{"num_hidden_layers": 24, "hidden_size": 320, "num_attention_heads": 10, "num_key_value_heads": 5, "head_dim": 32, "intermediate_size": 832, "vocab_size": 8192, "hidden_act": "swiglu", "norm": "rmsnorm", "norm_place": "pre", "norm_eps": 1e-05, "positions": "rope", "rope_theta": 10000.0, "rope_fraction": 1.0, "qk_norm": true, "attn_scale": 0.177, "bias": "none", "tie_word_embeddings": true, "parallel_block": false, "extras": ["capped logits"], "init": "uniform", "init_std_qkv": 0.0321, "init_std_o": 0.0, "init_std_up": 0.0321, "init_std_down": 0.0, "optimizer": "muon_variant", "learning_rate": 0.0103, "lr_mult_o": 1.5, "beta1": 0.9, "lr_head": 0.0121, "max_grad_norm": 2.0, "warmup_steps": 0, "schedule": "wsd", "decay_fraction": 0.74, "decay_shape": "linear", "final_lr_fraction": 0.05, "batch_tokens": [32768, 65536, 131072], "max_seq_len": 2048, "doc_mask": true, "train_tokens": 560300000, "max_steps": 8687, "dataset": "wikipedia_en"}
MLP neurons of a small language model. Each row is named by its layer, matrix (gate and up: input weights) and neuron, and shows model dimensions 32-223. Each number is 128 + 32 x the weight over its row's rms, rounded and kept within 0 to 255. Numbers have three digits each. A neuron's up and down rows have the sign that makes its largest values positive.
After each neuron's rows, "fires in" lists the words (lower case) most often at its 100 highest values on Wikipedia text that the model never trained on; "fires after" lists the tokens most often just before its 100 highest values on Wikipedia text that the model never trained on.

L16.gate720:145147136124094132138124127125141103112102144102138118115169106085068097142104113096157087113107130117182064179066108134174103115090097159132152191161084146142154159159167173217076134066111105148143182103116114126118085124143168135135145120087108188129096103112176168121139123127123173157143152173152128099106130159162159152116086163158173124120115171072080155198098143171173183149108116121139094106162135112109172115150119155159119139093098144117125151144124186195120073078131097134112247125133125164138158163141117164156115148139057082075184141072137128139156166149140071182
L16.up720:155128159145155051116092137120117103051092105122163085128115150083118122122154100109159091142117174184138103129109099142166090134159133169147171122116131088136148117115145155197163102129152189192116187135069125120117184123151123169132123156127169162144127062124146095120098132165132094102108105159110111109077102169122063121148197127132158144144148162084147097091129109065141108135137120109148130133133138147124119100123117065145158146092114116097109090076117095123147073101086104166138160124170132077049060170135189069174136115113121162158117110122199157113182134202164117117
fires in: "the", "s", "his"
fires after: " was", "'", " of"

L2.gate109:136115100131114103107060094156148167137113105130107161171101179151121212125203142121117114106094126168137113182096139133120089159132056077113103111150148130135138163123114159128090143099134089188089115128167216078185165140149124144156077145147167147133187135086133153118163138109154127114141140111202125182168114092154062106110104160109122103058118138146127131138123142117134110180140112124123144037128155110121063144190140096178169161122102170165131133144165180112121129125110152136083130111160120144144107187150101167087134094121097126162160142098135059121199141121124050150
L2.up109:073091109132129139128149113130058167169174096140113143102102159119079135123145103138123125074050166149092113143130138161128167169091132122134086143120141074140128063123174129136111146118180124163126152135131174123132187183055161135159143194178141163134182115104128167112133106127150104094139151023162096104092140070103135124160101189125159136130132144115162154129133142122143097153124088108205076075142095094147123106120094119160122131152165172196131140089144117135117097077113196178096117108004161164116119152119168180111159107105131144102143077154103122137187146171106074118
fires in: "in", "to", "under", "into", "given"
fires after: " was", " came", " is", " G", " been", " were"

L16.gate627:182143129156094125155058094121116209099063195082228107056128147134171126112109114135087110177166113114116119160132098152153146100076060133159104150087133122101173169143162207116148139166102079151099150149145137155109111108098139184116105164095211185149154113104200103132142150140132161119123122142174157139041207121148136163089115149093132106108106114203137144146126130121162183112125150127128167151123148162092123137147116136120099135143116174147087152202110088153140151164103160145132110148148134126085181098154107067134127197118061143087177113068137188130149157103088089179
L16.up627:119125104134076101119141114127129124162011069100107184114105104054116118103161081080130113109131120109151131103150199143067132146167153140134147160173066154119108197149138107142186150064147147157093086117130114109147136100154189151189153163161116114112101134110143148125125086138180112066188134099183095177091132164188086122085121104105113165150174100152141125110173120123116130155092112175160081073111136135133113119139105151149091134134144131144106122111061130137160098120123122084111088150171107075101129115132112143133168154160137134125147159112145105116088124093130065080
fires in: "be", "to", "his"
fires after: " to", " can", " was", " able", " is", " unable"

L11.gate636:174128117137162140119140087087139096131186105130158189069100119119147133086073141105089138128133128125080078099116113188167111186138149147136125116130160113141168112154133121093161155181149139087173120095160113177131130171126013129119132146130090140133097157111131161084124131153134135143115130142172110160105100135162157072157103133100180208167163078099152158155072216147138112138101137103108100125139142097150200046137196103153108135136156104156101102178087102144061114118149130075072095115115131128111069179161110103137158110079154142150078168168133119131178085143098110122
L11.up636:117142157116085071133093112154099093143125093114129081178119120125105086079123135095067092119140131131098144140129131098140135156089159111126128105143146154122113130129144110178122126154167153156175119086142129119118110151129013118134117107093106049101109112070125131121143067145184170148115141168173152199130158145136118099130071096113134099125133118111229103135099079102120140076179170129131120146123149114099141163160147123148134153168133088092115121120102038135118101099164131144148079178131091162148134099130112107107095154133109096127097132076166115182157087110224128132
fires in: "one", "some", "many", "a", "three", "two"
fires after: ".", ",", " A"

L8.gate579:186146096098088152104086094125092121123140124102182173181141100136096159143098108147109098123139139144106098144124108103163122187106147101089071149116122130148118129166123125190100128116140114112156148076122119150041135074119134087133108144153168141114144110124073153100208128070126200104092153082089116158144116106198106055117161011145101100125175163106170145059161117131085085116094104107110137147128152115121129153147170121092159119132138134171073099174115099122181136132131174172157123090142090100123180123141150094106157179154159109158142100137114155130136083116174145158
L8.up579:108118084127121108121171132132132162116148172143137194152134076099120119117198157139152053183133150133107138112123065145123141144123128114120138174095105083054143138099156122111138125143095129129141136126213117104112076112118114105154147140151018114129119064135106109156111054127095157098098101143127144129160187185121118146108167111146135114066121083106133177099155135120068099110178117080095099150168163128119151136158156163099106190141166164159141119158130155169129086106098168159084115116098086097123115154146203092122168055163141138132177134200164101139126129100115099145
fires in: "the", "first", "northern"
fires after: " of", " the", " The", " among"

L3.gate650:106161125074156161119160123078169158126115148117144185128205173213138144117139166146079140142122084143156095141130126125166136096121097115147125140197165144149095182116147122171114089122115077172159130122148084147100125171136135090133147095122184109116211100090182128115126123119118169156125112205134100154153118076111143129054104099138135104142201117147124108101157111140124125151112081084087064124164140175064161131124136092142084132128117130183116129168181131103150115084148114106123180131140136159105141126135153174093112126130128173151122091165122104082124113105131124194
L3.up650:077154150157141117115129139156147126139134067099158092127156164141089063136103162150152160079061138198093175134087125158076090087078167151130125131151118103152122127140088127125118145109144116160134156145114139128154072108126114127134155114228132117090094086161130184148172141122096156065108137185184153126154077125139101093098120134179079098116098110106182127076160124067098158120139175065103120118138159194089161131130098087150105114211149140136131161202139108150116161120125107105116187148133144102098154147111064067131095161091152195131160069127109117174053106142088162144
fires in: "first", "name", "main", "earliest", "term", "most"
fires after: " the", " The", "The"

L3.gate632:117118125112136163154149138140146133155157174188120130162141170142150110132114143121191125122141111135117146154116114139158157096158243137134168108151169171113173142133134085160083092133140157028208120136102067113063157091109151064159106168142126177139148157116154126103128151183137125142137114169129134125203151111168177097154072086104161090198153104142125182176121131180105155137119156117193114082133080121136153187133066122110077081151072158155118107129120177111118122124159128110112147140166135143094154118164094073135141124110106133129118136140058100098121114106130121166
L3.up632:089111140140096182175120093138154140105134117112131205120172093065135133091106142129149163106137089101086141119171083146122211099049170075111116069170125190085162146147113133112083114083148114117156131126150116124076150082166135105120193150088152103162122126108124177158115138120150167119139174127060041170185127095124164145079156111158150168126119129119104177102093191093104124193154132180134148148156111179085105110171095164169173093168147137144161183136111121147133168131186099120129095172132135195144118121108102107059075121127170107135131137151131117117122116130107158145
fires in: "which"
fires after: ","

L3.gate408:122094192139127178114151150148121128112088137106091127129085143103133091144129140199117090158135106152127135084149142086131100088181105094147170095177103134103180162122170098058121124126176165147111158081113125153089158135185107150126081164146114131076200153128110156159092108128125146143139104127144157155081085151172125124131212070135154126147146116173155120093152152112175159119163120084188088155093103139164145128145142121112090150110181184078133180137217099093134083142139136159122097122142148063179107172145031134087145101156055113158137082167146128120144077151163068126
L3.up408:072174126131114185105109136110114088134077108148189135124123157132176078128124151100135116173123113128227143133128120153144094088103120134077120128110126056111115141085168110127091166098098100150149103157151136115157111135072095107152154128181175105110134111179163153132177098129179101120096107095183139083113180102113176075128162104213142139139108107069172147126087067176113126136124134109115106132173178102117156179089133099088146102126101108069105062135099150078132125096103154137198184071112113104056134118139124031144125146138184192145147127187140135099169123146179116097
fires in: "film", "of", "album", "latter", "former", "band"
fires after: " the", " The", " Battle", "The"